python train.py --vocab_size=2048 --norm="layernorm" --norm_eps=1e-05 --tie_embeddings=true --init_std_up=0.0338 --init_std_down=0.00377 --lr=0.011 --beta1=0.9 --batch_tokens=131072 --z_loss=0.0001
MLP neurons of a small language model. Each row is named by its layer, matrix (up: input weights) and neuron, and shows model dimensions 96-223. Each number is 128 + 24 x the weight over its row's rms, rounded and kept within 0 to 255.
After each neuron's rows, "fires after" lists the tokens most often just before its 100 highest values on Wikipedia text that the model never trained on. A number after a token or word is its count.

L4.up528 [142 101 139 125 148 108 122 141 140 158 190 135 126 118 113 122 102 127 147 109  95  85 119 125 124 136 139 123 182 100 168 108 135 141 122 115 105 135  95 147 122 117 123 105 119 145 155 100  91 114 109 124 126 149 132 129 142 126  93 112 142 140  54 104 127  98 181  90  94 144 116 128  99 141 161 141 129 133 169 134 115 166 125 147 115  94 112  93 170  97 125 110 132 152 115 160 142 135 121 135 131 123  94 122 153 133 110 155 172 177 120  93 157 134  90  97 134 170 148 129 116  78 128 128 108 171 144 143]
fires after: " in" 30, " El" 12, " at" 9, " In" 5

L5.up341 [128 165 132 102 145 137 132 138 130 155 156 121 139 151  89 128 128  88 137 161 107 110 108 129 101 111 147 132 138 129 101 139 110 130 160 107 164 123  48 160 143 108 165 117 166 137 112 131  93 114 121 117 119 164 100 173 148 184 144 138 159 137 146  74 162 100 181 135 130 115 129 140 115 118 130 178 104  97 147 105 120 133 102 144 119 155 143 121 141 136 120  69 108 132 126 160 117  94 127 120 115 174 108 118 163 132 158 115 129  88 130 140 129 147 129  79 171 165 115 140 141 133 144 124 162 133 126 152]
fires after: " " 48, " de" 11, " P" 9, "P" 5, "s" 5

L5.up794 [104 134 127 119 128 129 146 104  91 104 166 124 137 149 152 125 106 137 128 147 142 140 115 187 152  64 129 122 110 147 111 131  98 142 128 107 141  96 114 113  86 145 187 104 167 137 119 189 133 133 111 118 107 161 139 165 111 134 141 157 149  90 134 132 167 125 172 148 141 119  97  84 125 150 134  88 134 141 144  83 140 126 146 100 134 177 151 136 150 131 131  98 102 106 110 126 111 172 153 136 154 147 118 101 129 112 116 129 163 101 123 111 108 129 124 112 176 104 105  92 117 134 128 141 148 136 125 124]
fires after: "s" 41, "y" 10, " S" 10, " ex" 10, " pre" 5, " re" 4

L4.up423 [210 126 129 106 150 108 130 153 143 158 134 129 112 125 136 174 116 126 119 144 133  77 189 152 103 146 127 142 114 172 130 149 151 121 128 107 162 117 156 141 140 125 135 119 120 145 129 106 182 113  94 141 147  83 156 154 112 113 100 123 147 145 115 175 151 152 115 106 114 134 172 101 123 154 115 131 128 105 145 123 135 166 152  98 144 132 145 143 132 144 138 126 149 125 131 117 118 113 165 112  99 142 102 183 160 170 132 151 155 125 170 132  95 151 102 135 147 150 101 112 123  98 116 154 108 153 135 110]
fires after: " the" 27, " a" 26, " is" 5, " under" 4

L5.up287 [143 147 113 157 144 157 144 155 130 105 138 154 111  98  95 134 130 108 112 135 142 162  93 122 163 132 144 158  74 150 119 149 116 125 126 171 148 114 118 136  99 146 115  96 169 103 123 103 136 142  95 129  86  92  76 105 120 112 106 172 117 142 163 109 127 119  76 117 147 128 153 150 163 108 119 136  63 114 144  89 170 131 114 149 133 143 106 162 131 105 120 164 100 141 135 133 102 114 162 121  90 176  95 115 157 138  79 120 145 125 158 122 111  93 168 124 111 159 141 144 112  85 106 146 102 151 111 147]
fires after: " " 26, " in" 16, " de" 9, " (" 5, "-" 5

L5.up186 [148 113 146  98 140 114  88 143 115 123 121 197 123 121 105 109 112 154 102 135  84 141 132  73 126 137 142 122  81 125 116 153 132 127 162  89  92 153  89 120  78  91 102 171 136 131  56  90 131 126 124 129 135 136 138 113 133 123 112 118 100 176 152 155 143 135 125 154 155 132 119 109 125 143 122 156 142  90  81 114 151 110 115 151 125 121 128 121 127 156 168 117  86 127 102 151 120 117 125 142 115 129 165 101 118 145  93 159 122  84 122 162 111 149 108 105  71 124 139 110 109  66 139 125 135 129 165 137]
fires after: " " 55, "-" 16, " h" 7, "s" 5

L4.up148 [107 143 105 124 136 157 150 148 148 124 170 133 160 165  72 150 117 158 152 131 112  88 103 156  95 127 120 145 119 173 114 161 121 128 151 122  98 116 144 144 102 122 160 120 140 131 126 134 134 148 126 113 106 108 131  95 109  93 129 140 179 111 147 129 153 147 175 126  99 127 114 158 132 137 141 112 145 106 109 124 135 156 117 138  93 102 124  89 113  99 132 153 170 119  89 132 119 129 106 137 178 112 114 146 117 162 170 110 144 140 128 135 155 145 137  63 135 158 111  75 128 119 125 100 150 169  90 109]
fires after: " " 54, " I" 6, " de" 6, " In" 5, " a" 4

L5.up917 [125 108 112 138 120 119 132 118 104 122 167 149 201 141 116 136 133 142 140 142 124 148 132 164 156 154  94 111 123  76 140 112 128 115 172 135 136 119 161 126 164 132 123 173 154 140 136 135 134 124 140 132 126 130 134 110 156  91 113 125 121 111 107  81 126 170 170 111 166 137 151 158 123 121 140  86 151  96 120 144 146 101 168 124 116 114 125 146 135 141 134 116 132 165 133 139 100 134 137 135 122 118 114 109 150 120 131 120 131 130 129 117 115 155 114 130 142 135 138 140 114 116 151 117 115  73  92 144]
fires after: " co" 16, " Al" 13, "e" 10, " O" 10, " Co" 4, " I" 4

L4.up1011 [159 114 123 129 133 122 121  85 152 157 145 121 152  94 154 144 144 139 175 123 158 111 173 157 101 150  95  78 159 136 122 109 144 139 122 174 113 137 127 138 104 130 153 123 195 130 112  81 139 149 175 140 158 123 143 171 117 131  80 131 158 141  97 117 136 156 132 105 100 121 122 128 107 152 129 111 111 128 150  85 169 173 100 132 111  97 119  86 129 134 188  88 141 148  94 127 141 115 120 135 118 167 140 151 141 125 156 126 137 131 131 129 126 153 109 160  93  98 137 132 104 119 122 160 124 120 153 127]
fires after: " the" 23, " The" 12, " an" 11, " h" 7, "ra" 7, "L" 6

L4.up257 [140 129 135 146 112 104 130 127 138 138 137 120  82 140 120 135 122 127 134 157 121 146 131 104  96  95  86 128  88 129 122  93 127  75 143 120 100 142 131 120 165 137 118 113 153 155 135 105 142 139 163 127  77 150 125 102 104 189 116 131 136 167 134 131  85 133 108 139 118  94 138 145 135 124 143 121 106 171  81 147 148 113 139 132 149  96 189 133  95 103 110 118 124 103 127 180 118 117 104 138 127 123  99  96 115 153 151 180 107 147 131 130 170 140 102 119 115 102 108 122 149  64 117 117 147 144 169 121]
fires after: " Co" 11, " H" 10, " co" 10, " Bo" 9, " Ca" 7, " Ba" 6

L4.up557 [134 122  87 116 168 118 119 156 133 145 110 176 183  98  89  87 179 124 137 139 135 100 174 133 125 155  93 141 149 129  99 114 134 131 126  91 120 108 128 117 121 134 143 150 126 117 111 118  95 147  95  92 145 119 133 121 162 150 172 108 142 128 133 132 105  84 115 106 141 113 112 173  42 158 138 154  95 102 125  83 115 125 127 110 139  83 112 118 135 167 124 132  71 130 106 132 117 110 129 136 133 115 138 137  97 137 115 114  81  82 160 135 135 124 110 146 148 107 147 111 124 104 134  97 141 141 159 113]
fires after: " h" 20, " one" 16, "-" 7, " most" 6, " his" 6, " House" 4

L4.up655 [ 79 120 124 138 162 102 113  80  94 102 156 123 173 114 155 137 128 134 146 157 152 107 118 147 134 106 128 105 168  97 156 122 113 179 122 131 140 156 141 102  91 133 113 163 136 105 125  95 107 102 129  94 120 144 158 141 170 140  94 136 162  99 114 151 100 151 170  96 126  95  89 121 118 162 109 128 127 172 103 113 144 131 137 106 101  97 118 128 117 131 163 138 106 172 114 109 106 143 115 164 118 100 155  60 124 161 116 113 127 160 185 122 157 167 107 139 147 113 131 135 157 152  98 141 140 186 163 127]
fires after: "le" 15, "e" 15, "o" 8, " W" 7, "ho" 6, "te" 6

L5.up425 [ 95 114  96 120 134 166 103 124 126 139 126 144 117 122 147 163 154 151 168 163 150 137 186 152 107 133  81 123 138 143 144 126 101 117 153 119 100 116 125  92 146 113  82 124 139 128 151  94 150 107 114 112  98 125 141 140 100 142 136 140 135 136 125 127  92 128 106 109 130 117 108 137 176 149 134 124  78 116 137 119 152 130  99 208 161 106 127 160  99 163 110  92 154 114 122 129 144 122 124 147 139 170 115 122 138 117 132 100 155 141 131 106 164 111 103 180 129 146 136 145 135 127 145  89 121 130 123 131]
fires after: " Bo" 30, " bo" 16, " B" 14, " Ba" 9, "bo" 7, " Co" 7

L4.up527 [115 174 121 156 153  98 113 130 148 150 197 117 133 113 110 172 148 150 132 100 110  75 157  90 119 163 146 116 104 110  94  91 133 122 156 110 115 125 127 131 155 155 120 141 146 127 157 106 183 146 145 133 142 166 106 140 126 116  97 138 122 136  99 133 109  99 128 110 120 159 180 162 147 122 128  95 143 126 129 119 153  96 128 128  84 138 129 126 115 108 107 127 173 159 120  84 150 122  92 122  83 161 102 104 116 141 109 127 144 151 125 117 149 101 133 104 172  69 134 124 134 140 117  97 111 118 118 165]
fires after: " Ho" 18, "'" 14, " of" 11, " I" 8, " O" 7, "J" 6

L5.up133 [160 126 111 135 119  84  98 102 155 110 100 156 111 124 138 101 136 160 114 122 105 152 139 139 123 136  84 133 137 134 126 165 164 130 144 130 112 136 134 146 122 126  90 123 123 155 131  93 144 150 115 110 102 123 168 131 131 141 113 123  89 156 158 112 141 109 128 107 148  89 170 114 130 188 143  97 189 114 104 155 112 106  85 120 152 143 113 116 126 112  86 176 111 148 130 128 104 119 118 127 108 103 114 130  97  98 159 136  96 149 147 119 212 155  69 108 143 121 140 117 105 134 118 148 177 131 148 148]
fires after: " h" 22, " f" 18, "f" 8, "s" 7, " a" 4

L4.up433 [117 115 144  99 110 130 137 131  95 159 157 147 181 111 149 107  89 146 124 137  83  81 107 126 136 134 149 131  99 158 155 120 101 140 112 129 118 113 149 168 161  86 111 138 124 149 140 120 184 100 146 131 122 158 129  87  90  96 130 108 115 121 128  97 130 109 124 153 133 126 128 140 129 122  68 120 134 122  98 136 135 146 143 100 111 130 168 116 106 130 100 120 173 162 166 128 128  93 146 105 123  99 128 105  79 148 145 113 100 114 108 149 127 172 128 101 108 134 108 163  91 139  81 149 113 136 141 138]
fires after: " " 40, " de" 11, " con" 8, "e" 8, "ad" 5

L5.up955 [109 176 130 121 163  91 102 113 123 103 176 154 144 122 147 120 128 111 148 153  87 158 120 119 119 147 140 144 132 158 174 107 141 155 133  84 148 131 117  93 147 124 145 128 130 102 121 121 135 156  85 100 145 118 145 122 125 148 137 179 116 147 177 105 100  72 102 109 107  71 109 120  99 129 162 123 111 126 132 187 107 124 116 164  94  99 106 112 156 152 103 114 116 131 104 129 125 121 128 138 126 165 120 139 122  85  95 144 100 138  88 133 112 143 163 157 128 122 135 154 103 123 116 159 130  89 116  99]
fires after: " A" 19, " In" 11, " in" 10, " " 9, " E" 8, " P" 7

L4.up114 [153 111  97 139 130  97 154  97 118 111 114  98 155 162 113 149 151 138 108 139 201 144 136 104 118 158 178 150 104 134 117 141 163 139 139 113 141 113  97 142 109 139 120 130 160 141 131 108  93 126 128 148  99 132 124 176 151 109  90 148 175  99 106  96 145  71 126 135 133 153 131  94 140 153 123 143 159  90 148 107 130  74 155 140 127 114 121 133 146 125 142 146  92 147 140 169 129 142 142 125 153 156 164 126 116 122 114 143  94 114 101 156 132 154 164 109 147 136 168 130 142 100 112 149 162 145 131 103]
fires after: "y" 27, " " 17, " S" 14, "Y" 7, " G" 4, "s" 4

L4.up398 [151 138  97 139 109 119 111  88  87 111 146 133 107 145  94 130 124 133 159 137 140  95 120 138 180 130 141 112 150 140 141 153 114 142 125 140 104 142  98  95  93  93 151 122 177 133 108 142 104  94 109 102 112 147 101 100 127 102 135 128 160 102  97 102 104 168 167 124 118 125 130  90  69 159  93 130 150 108 131 135 131  94 109 144  73 118 125 183 127 136 105  88 139 162 137 127 119  94 131 143 107 158 143 133 137 144 130 143 164 130 149 124 160 125 124 130 133 127 107 121 150 117 108 168 178 121 135 129]
fires after: " P" 25, "P" 10, "p" 9, " M" 9, " As" 7, "am" 4

L2.up311 [146 136  87 119 163 109 126 125 148 100 162 120 145 166  89  98 111 157 125  98 117 195  96 119  81 153 148 160 115 158 168 120  86 179 116 171 115 121 130 104 128 119 157 134 185 141 155 142 104 158 104 133 110 161 138 131 125 123 152 112 115 148 117 140 126 138  78 158  94 138 116 129 110 122 164 141 109 124 131 103 142 180 147 125 136 181 131 148 146  95 144 146 117 141 140 155 115  95 111 130  94 136 128 127  97  98  88  81 147 125 128 103 124  98  95 144 129 106 114 134 170 131  86 143 110 153 161 114]
fires after: "-" 24, " (" 20, "/" 8, "–20" 4, "ed" 4

L5.up432 [145 113 135 120 135 154  80 137 122  99  87 135 125 154 145 173 125 131 135 158 142 116 133 110 115 153 126 115 145  87 109 131 104 116  88  85 117 138 104 166 152  84 136 150 131 134 102 134 103 124 134 142 143 147 109  90 131 157 152 133 125 132 126 100 125 125 136 134 106 147 129 133 166 148 125 122 126 131 119 113 120 124 118 117  91 176 203 119 119 129 186 123 117 149 130 144 107 126 158 161  94 181  70 118 133 127 122 130 130 111 141 146 178 150 125 112 152 107 140 143  67 123 113 136 120 103  70 114]
fires after: "," 20, " was" 13, "P" 6, "p" 6, " re" 6, " P" 6

L5.up230 [134 125 135 158 127 115 117 122 143 119 118 155 100 161 138 104 126 117 126 141 138 140 147 104 142 166  92 112 138 128 154 107 111 114  75 138 140 141  87 105 105 159 125 116 105 118 124 108 127 114 111 150 142 107 132 163 105 121  96 101 156 104 140 137 169 119 123 115 172  66 102 107 137 162 120 137 151 131 122 146 120 143 168 167 137 104 123 102 104 140  66 111 155  70 130 219 108  96 174 119 138 117 144 158 147 148 147 109 125  96 107 121  99 101 130 123 133 122 130 122 106 126 128  99 150 146 143 151]
fires after: " a" 27, " c" 19, " C" 8, " A" 6

L4.up444 [155 152 148  90 161 137 124 118 163 131 164 133 111 118 137 153 119 160 102 109 137 100 143 161 139 137 130 149 144  69 164 154 115 123 125  82 115 133 146 164  87 109 142 142 131 138 126 127 144  25 116 106 138 118 123 119 121 138 122  97 115 135 137 112 125 141 140 110 197 130 123 146 141  94 142 140 147 124 140 120 104 128  89 177 167 120 122 132 140 135 100 117 115 136 164 126 143  99 162 111 142 151 173 100 122 140 132 109 115 124  84 146 136  94 114 108 167 111 125 164 136 115  87 115 133 117 110 117]
fires after: " co" 27, " re" 17, " h" 10, " Ma" 6, " p" 5, " st" 5

L5.up488 [132 100 116 172 119 179 106 140  91 139 162 114 128 135 105 121 135 107 122 109 117 108 129 136 140 111 118 128 163 127 119 128 186 133 158 191 126 107 120 111 124 133 152 108 144  80 142 175  91  91 112 160 126 170 114  87 134 149 138 171 122 133  87 125 145 139 131 114 131 170 112 108 121 142 151 108 143 140 160 154 116 127 115 141 166 114 136 105 164  85  98 131 111 129 165 118 124 152 142 135 129 177 125 126 118 137 160  88 155 128 162 114 121 155 143 129 172 163 112 171 101 117  87  93 132 126 104 119]
fires after: "." 34, " at" 11, " in" 5, "s" 4, " who" 4, " I" 4

L4.up299 [149 161  63  87 123 114 163 106 147  75 111 146 118 148 119 120 116 113 127 151 134 113 119 139 105 113 132 143 124 142  70 106 116 155 119  89 133 100 193 141  94 145 180 161 104 137 152 115 112 129 140 166 165 140 179 135 165 139 128 132 151  81 135 149 102 137 134 122 100 143 148 126  75 123 154 156 130 118 102 153 131 159 100 129 151 131 145 132 148 158 133 102  96 131 129 145 111 107 149 130 130 111 112 122 140 152 109 158 174 112  95  97 100 115 122 136 147  81 123 135 122 122  71 107 123  95 162 147]
fires after: "p" 23, " $" 15, " trans" 7, "app" 7, "s" 7, " re" 5

L5.up73 [147 161 132 141 121  96 101 110 153 130 139 116 138 141 137 103 112 129 161  91 100 115 122 178 152 122 128 145 103 177 132 130 123 135 113 102 116 117  75 151 108 103 129  83 161 123  87 144  95 138 100 121  82 109 141 123 128 112 101 134 132 104 126 120 115 131 148 114 105 155 103 187  80 188 124 132 125  74 145 125 103 103 122 132  82 103 141 149 151 145  95  92 130  88 110 109  96 100 152 177 171 125 146 127 126 135 115 153 149 163 101 145 120 132 121 128 161 149 171 127 158 129 104 139 115 145 141 107]
fires after: " re" 22, " In" 10, " E" 9, " in" 9, "C" 7

L5.up409 [117 169 145 123 133 174 153 114 142 127 138 166 133 120 144 120 135 108 138 197 138 122 130 124 143 154 105 104 175 108 126 137 115 176 162 104 102 100 127 113 205 124 128 144 138  73 118 130 104 128 121 144  95  87 184 119 157 140 169  84 122  89 123 131 130 101 106 133 103 111 123 132 148 102 121 151 103 136 111 149 139 120 117 128 103 129 141 139 128 126 128 116  73 126 133 138 122 129 137 177  86 105 123 158 121 161 132 129 134 132 114 147 114 129 129 106 148 104 117 134  90 101 151 118 126 142 140 140]
fires after: " |" 34, " " 9, " P" 8, "min" 7, " App" 6, " Go" 5

L4.up459 [100 188 140 152 113  51 113 127 102 134 160  87 150  96 134 175 109 115 153 112  88 139 160 157 151 141 145 129 105 134 173 127 123 125 141 162 113 144 118 152 185 140 115 105 114 133 116 128 138 135 142 150 166 134 136 144 145 109 139  83  93 131 193 123 136 135 152 101 171 152 104 102 125 157 143 119 164 155  89 140 148 122 131 159  72 105 164 144 111 150 102  92 116 105 134 115 104 116 136 155 130 153 141 151 150 139 139 129 122 147 130 109 130 106  96 122 115 127 111 108 116 184 117 158 140 124 140 113]
fires after: " De" 38, " de" 16, "d" 8, " Sch" 5, "e" 5, " d" 5

L5.up502 [155 101 130 128 118 129 116 133  97 125 124 154  91 129 125 136 172 154 113  86 124  95 116 121  92 168 109  92 119 149 104  93 151 138  70 113  95 142  96 115 108 117 102 114 142 109 139 116 139 137 138 120 131 139 124  95 129 107 106 154 152 126 156 186 137  99  96 116 187 123 162 151 154 145 134 133 166 165 116 133 137 128 110 154 157 157 130 138 114 145  71 137 123  92 131 172 109 146 102 134 122 157  61 141 151 147 133 190 106 167 114  96 155 139 125 105 133 115 158 125 109 104 115 138 172 127  97 172]
fires after: " San" 16, " N" 11, " a" 7, " f" 7, "ta" 6, "u" 6

L4.up286 [107 112 119  94 117 147  98  89 129 110 130 136 117 121  89 101 107  92 102 193 120 129 123 139 122 124 137 121 132 117 112 144 132 141 126 117 151 135 168 121 146 101 181 131 151 108 100 118 139 111 105 102 183  87 145 111 134 114 152 110 121 119 169 154 129 168  92 113 181 123 129  86 119 144 160 100 165 120 121 145 138 147 129 147 170 115 138  72 155 143 176  91  89 119 132 182 109 155 151 117 133 170 122 149 137 113 126 118  89  86 112 126 111 115  94 160 141 145 128 133  91 108 123 130 107 127 172 177]
fires after: "p" 16, " f" 14, " re" 13, " " 7, "re" 7

L4.up669 [174 109 118 124 150 123 121 118 144 124 101 132 182 194  95 129  92 119 129 113 105 132  79 127 155 146 122 135 154 108 105 137 113 164  95  90 112 110 129  97  81 116 120 148 129 131  60 129 138 164 124 110 128 168 110 126 121 117 137 132  68 120 109 143 134 164 155 149 111 145 148 106 121 148 126 114 136 139 109 129 100 118 138 146 148 177 186 170 133 135 127 113  95 136 134 210 110 148 128 174 142 142 140 150 200  95 157 132 137 144 136 115 139 142 160  92  94 105  93  94 146 161 123 171 128 137 105 122]
fires after: "p" 25, " P" 11, "c" 11, "s" 8, "P" 8, " Pa" 7

L5.up819 [109 142 145 105 139 127 111 164 131 108 150 178 135 140 164 154 126 157 109 146 155 115 158 157 128 168 151 172 100 116 135 148 173 120  90 106 119 139 101 120 138 141 122 138 110 120 147 132 165 111 118 122 128 142 125 130 136 140 136 127 104 151  93 146 147 130 111 129 155 135 130 142 133 159 124 187 126 132  93  99 126 141 132 136 167 100 122 114 116 151 140 148 145 119 133 127 108  91 161 104 126 139 122 105 153 145 234 131 136 123  84 153 100 129 138 155 139 150 125  77 111 120 122 114 147 115 127  71]
fires after: "s" 17, " re" 17, " st" 14, " T" 7, "-" 6, " Ch" 6

L4.up705 [142  88 163  95 158 147 104  98 113 123 109 118 155 120 109 123 106 117 115 156 117 137 164 115 137 133 128 101 124 105 116 122 139 150 110  87 151 138 142 101 121 118 121 145 124 166 149 112 138  88 105 147 122 155 118 130 109 122  86 122 116 149  69 163 122 138 144 129 149 139 125 137 126 166 120 152 121 153  82 112 115  97 136  87 154 146 146 105 141 166  91 125 148 140 118  83  86 118 129 147 146  85 110 123 118  35  92 147 149 130  92 108 125 121 142 149 122 131 158 111  87 169 124 134 121 147 157 110]
fires after: " sp" 13, "vol" 10, " Sp" 10, "le" 9, " Le" 9, "o" 8

L5.up390 [157 139 133 119 161  94 140 130 150 170 112 113 189 133 161 137 134 132 109 152  84  42 123 156 123 145 143  96 123 136  87 109 150 115 146 125 122 131 125  97 124 142 129 124 159 130 149  95 145 100 109 159 100  76 133 131 142 137 128 146 150 118  70 117 131  92 158 130 156 125 165 139 120 108 119 173 123 115  94 115 146 158  82 100 131  94 112 115 117 173 113 109 121 141  96 130 167 153 100 146 122 166 137 165  99  89 150 118 137 117 152  83  73 117 110 120 156 124 138 151 138 130  91 114 128 151 122 151]
fires after: " a" 38, " the" 19, " A" 10, "H" 6, " an" 5

L4.up982 [ 83 123 108 102 142 135 100  95  98 108 129 105 139 112 119 150 114  92 123 156 162 142 137 114 119 111 107 106 106 100 122 140 180 148 132  66 195 124 131 128 129 132 144 151 126 109 137 155  98 136 131 104 141 150 104 144 118 109 153 114 131  92 170 113 150 105 138 121 157 124 165 147 111 132 131 114 110 176 149  67 160 140 132 186 101 130 134 114 128 149 135 129 122 126 154 135 123 130 121 127 131 127 101 129 110 105 106 114 130 151 127 134  54 113 166  95 135 164 141 151  82  95  93 105 118 127 150 151]
fires after: "p" 17, "c" 16, " re" 8, " Re" 7, " ex" 7, " pro" 7

L5.up872 [114 153 109 143 100  86 138 114 130 165 144 100 125  98 125 102 188 130 166 127 131 111 137 151 144 135 134 166 131 134 122 125 118 127 101 153 150 130 110 136 146 134 128 125 129 166 108 144 129 110 122 155  81 119 147 125 112 159 161 173 110 156 129 123 125 116 171 159 152 128 129 108 114 149 130 173 134  93 138 119 110 161 194 136 100 124 109  91 162 136 131 141  54 133 161 177 102 109  92 126  89 151 117 150 110 151 108 124 134 102 138 164 139 134  91 140 121 150 161 147 140 125  80 115 112 139 149 121]
fires after: " st" 25, " c" 14, "s" 10, " p" 6, " " 6, "″" 5

L5.up595 [128 122 112 123 113 128 103 171 118  96 111 127  77 142 147 107 144 130  85 142 146 108 142 118 110 132 116 112 118 139 120 139 121 149 146 141 139 141 119 190  94  95 111 129 173 126 130 109 142 145 118 109 171 101 143 112 152 121 148  95 129 106 101 115 175  69 111  36 151 118 106 123 123 145  93 164 136 108 119 154 156 205 145 107 144 110 131 122 136 111 126 120 151 148 130 121 114 139 137 110 102 159 123 166 148 124 188 127  76 125 137 157 118 124 121 149 118 107 102 144 159  95 178 133 106 149 138 126]
fires after: " st" 17, "st" 14, "t" 8, " to" 8, " ex" 7, " " 7

L5.up560 [132 150 145 112 137 129 107 114 137 128 185 159 132 133 173 134  98 116 130 117 142 102 118 101 143 112 124 150 117 146 123 141 131 132 129 157 134 173 164 132 115 143 132 165 105 135 109 143 208 130 107 116 131  77  85 130 140 159 142  94 128 139 126 110  98 136 136  96 174 126 147 111  96 193 148 134 140 112  77 125 137 183 121 120 105 146 124 152 109 143  91 169 126 127 126 147 150 110 120 164 158 122 144 115 186 136 186 108 118  72 108 126 163  97 102 154 140 126 122 141 123 110 140 102 156 162 131  95]
fires after: " f" 24, " st" 22, " St" 12, "p" 12, "b" 5, "t" 5

L4.up865 [133 120 123 113 115 123  88 158 121 148 123 111 111 108 158 151 139 134 101 104 120  46 115 158 105 155 111 132  85 111 109 109 124 147 147  95 125 121 133 114 130 129 147 105 175 132 127 130 117 124 155 151 112 101 106 165 129 162 141 129  96 128 150  90 113 125 100 129  96 102  89 136 164 101 138 142 143 124 159 132 161 149 109  79 125 122 156  88 165 138 110 174 119 144  90 139  90 139 133 158 122 109 112 130 135 100 108 151 113 119 157  98 146 120 132 147 149 147 141 130 128 128 134 122 118 107 157 127]
fires after: " a" 28, "A" 13, " h" 10, " A" 7, "jo" 6, "c" 4

L5.up361 [145  83 140  93 146 131  90 118 126 129 177 120 192 136  87 147 141 127 165 122 137 123  96  97 129 134  92 138  86 139 116 131 123 129 167 197 101 140 126 119 120 152 107 130 146 135 153 116 127 125  78  57 126  76 171 137 122 111  89 116 154 114 110 112 159 105 151 132 164 123 107 121 120 129 107 154 111 193 146 111 149 119  98 157 108 130 122 134 148 147  94 157 135 128 143 172 109 100 137 109 111 135 119 130 134 121  89 118 132 133 109 129 113 157 129  98 170 145 124 167 108 145 123  72 139 123  75 124]
fires after: " in" 20, " a" 16, "p" 11, " de" 10, " It" 6, " ex" 5

L4.up485 [147 134 161  99 128 112 113 123 143 103 137 147  87 144 149 111 166 153 124 140  93 125 130 144  88  99 130 117 114 145 142  80 128 175 135  87 112 144 117 145 128  70 121 135 151  93 108 128 125 129 103 154 140  47 109  98 107 124  95 106 146 123 134 167 163 161  89 143 133 120 110 176 169 131 167 124 125 136 136 103 113 117 119 157 122 105 136  98 103 151  89 107 107 116 127 146 151 150 141  72 136 126 115 125 106  90 185 113 160 144 105 123 194  97 134 107 108 166 129 122  89 134 134 130 150 183 100 112]
fires after: " in" 23, "In" 14, " 19" 9, " until" 5

L5.up14 [170 115 107 123 101 107 129 125 149 124 120 129 172 157 150 115 109 102  93 154 123 168 103 167 152 107  99 109 145 146 131 109 102 173 102  91 156 119 136  96 114 108 112 183 160 151  94 162 130 124  98 140 148 154 139 126 149 158 138 137 168 120 128 147  92 167  94 148 126 109 142  75 104 163 145 117 106 109 112 117 125 125 133  88 108 107 131 155 134 150 131 157 126 156  92 101 143 199 108  98 157 122 139  96 142 116 139 113  95  96 127 126 150 104 128 119 135 118 134 130 100 167  96 130 133 121 143 161]
fires after: "e" 22, "te" 10, "di" 9, " " 8, "re" 6, "man" 5

L5.up429 [136 154 152  96 132 119 119 113 113 137 134 157 141 127 133 127 111 158  81 128 154 133 125 114 109 116 130 114  87 124 101 100 111 158 122 114 157 149 137 161 176 126 108 161 141 133 139 167 166 132 104 131 121  94 149 130 127 146 154 138 124 155 124 111 130 126 105 147 135 141 141 179 120 116 150 141 124 123 111 137 158  81 149 145 128 122 129 111  92 115 119 126 125 182 142 130 116 117 117 116 133 129 124 117 134 104 150 202 102 147 133 151  88 145 164  96 158 168  94 120 121 132 121 183 116 100 117 173]
fires after: " " 36, " P" 7, " in" 6, " O" 5, "e" 5, " T" 4

L5.up41 [143 135 136 163 124 132  94 131 135 118 103 104 150 114 121 139 123 109 128 134 154 126 116 162 135 116 122 106 110 162 124 110 116 135 165  85 103 106 133  80 134 108 122 126 133 120 155 123 128 154  99  98 120 153 114 134  97 116  92 103 148 124 169 121 153 119 146  83  84  70 106 143 123 143 130 100 134 112 116 144  92 119 139 144 137  82  92 107 143 114 146 163 141 120 157 122 131 101 146 158 133 122 167 154 146 107 113 120 138 129 135 139  78 119 138 131 175 111 115  85  97 122 117 132 127 164  81 142]
fires after: " A" 25, " I" 17, " a" 12, "th" 9, "y" 7, " of" 4

L5.up901 [164  79 111 100  85 140  89  96 109 147 129 127 145 128 144 134 157 114  90 170  86 168 194 124 150 126 136  85 161 127 112 160 164 160 157 124 190 141 120 114 127 134 115 154 107 134 117  83  95 149 131 137 151 145 126 111 132 133 102 105 142 121 106 134 115  97 125 105 102 114 162 121 114 164 116 155 171 176 170 111  96  83 116 114 106  87 135 115 143 167 161 128 127 181  88 112 101  99 126 128 121 112  83 133 136 118  96 137 135 108 171  86 129 168 138 155 163 149 122 118 128 117 140 100 127 125 120 103]
fires after: "e" 35, "per" 9, " Tra" 8, "o" 6, "le" 5

L4.up626 [123 112 148 127 159 124 121 132 121 142 135 151 115 139 162 132 145 104 138 197 110 141 148 136 158 129 118 129  74 100  89 163  90 117  98 139 143 150 171 127 141 118 128 139  94  96  62 156 116 141 123 138 120 107 142 159 111 155 124 152 145 112  86 128 138  92 166 121  97 157 129 131  78 152 157 117 143  89 126 150 158 141 140 139 124 154 115 132 149 128 131 111 127 106 128 170  89 115 113  98 189 105 149 115 166 149  98 147 124 134 124 122 112  83 130 126 124  82 174 141 120  68 127  88 137 133 136 125]
fires after: "s" 45, "p" 13, " sp" 7, " so" 4

L4.up902 [ 95 102 118 121 128 141 127  77 160 156 121 106 162 156 110 136  83 168 143 128 126 137 127 107 129 137 100 118 106 154 106  83 115 136 187 109 100  97 135 118 153 168 122 141 185 106 140 151 158 132 134 127  74 136 161 134 108 138 145 111 108 120 125 111 146 121  99 100  84 184 133 104 140 130 153 103 120 102 128 136 108 100 146 146  84 110 142 114 198 132 156 137 126 171 127 130 137 130 175 131  94 105 133 147 165 170 157  88 104 159 110 102 169 181 141 122  89 144 167 130 104  96 138 118  95 119 122  94]
fires after: " |" 20, "," 19, " of" 7, "min" 7, " more" 4, "." 4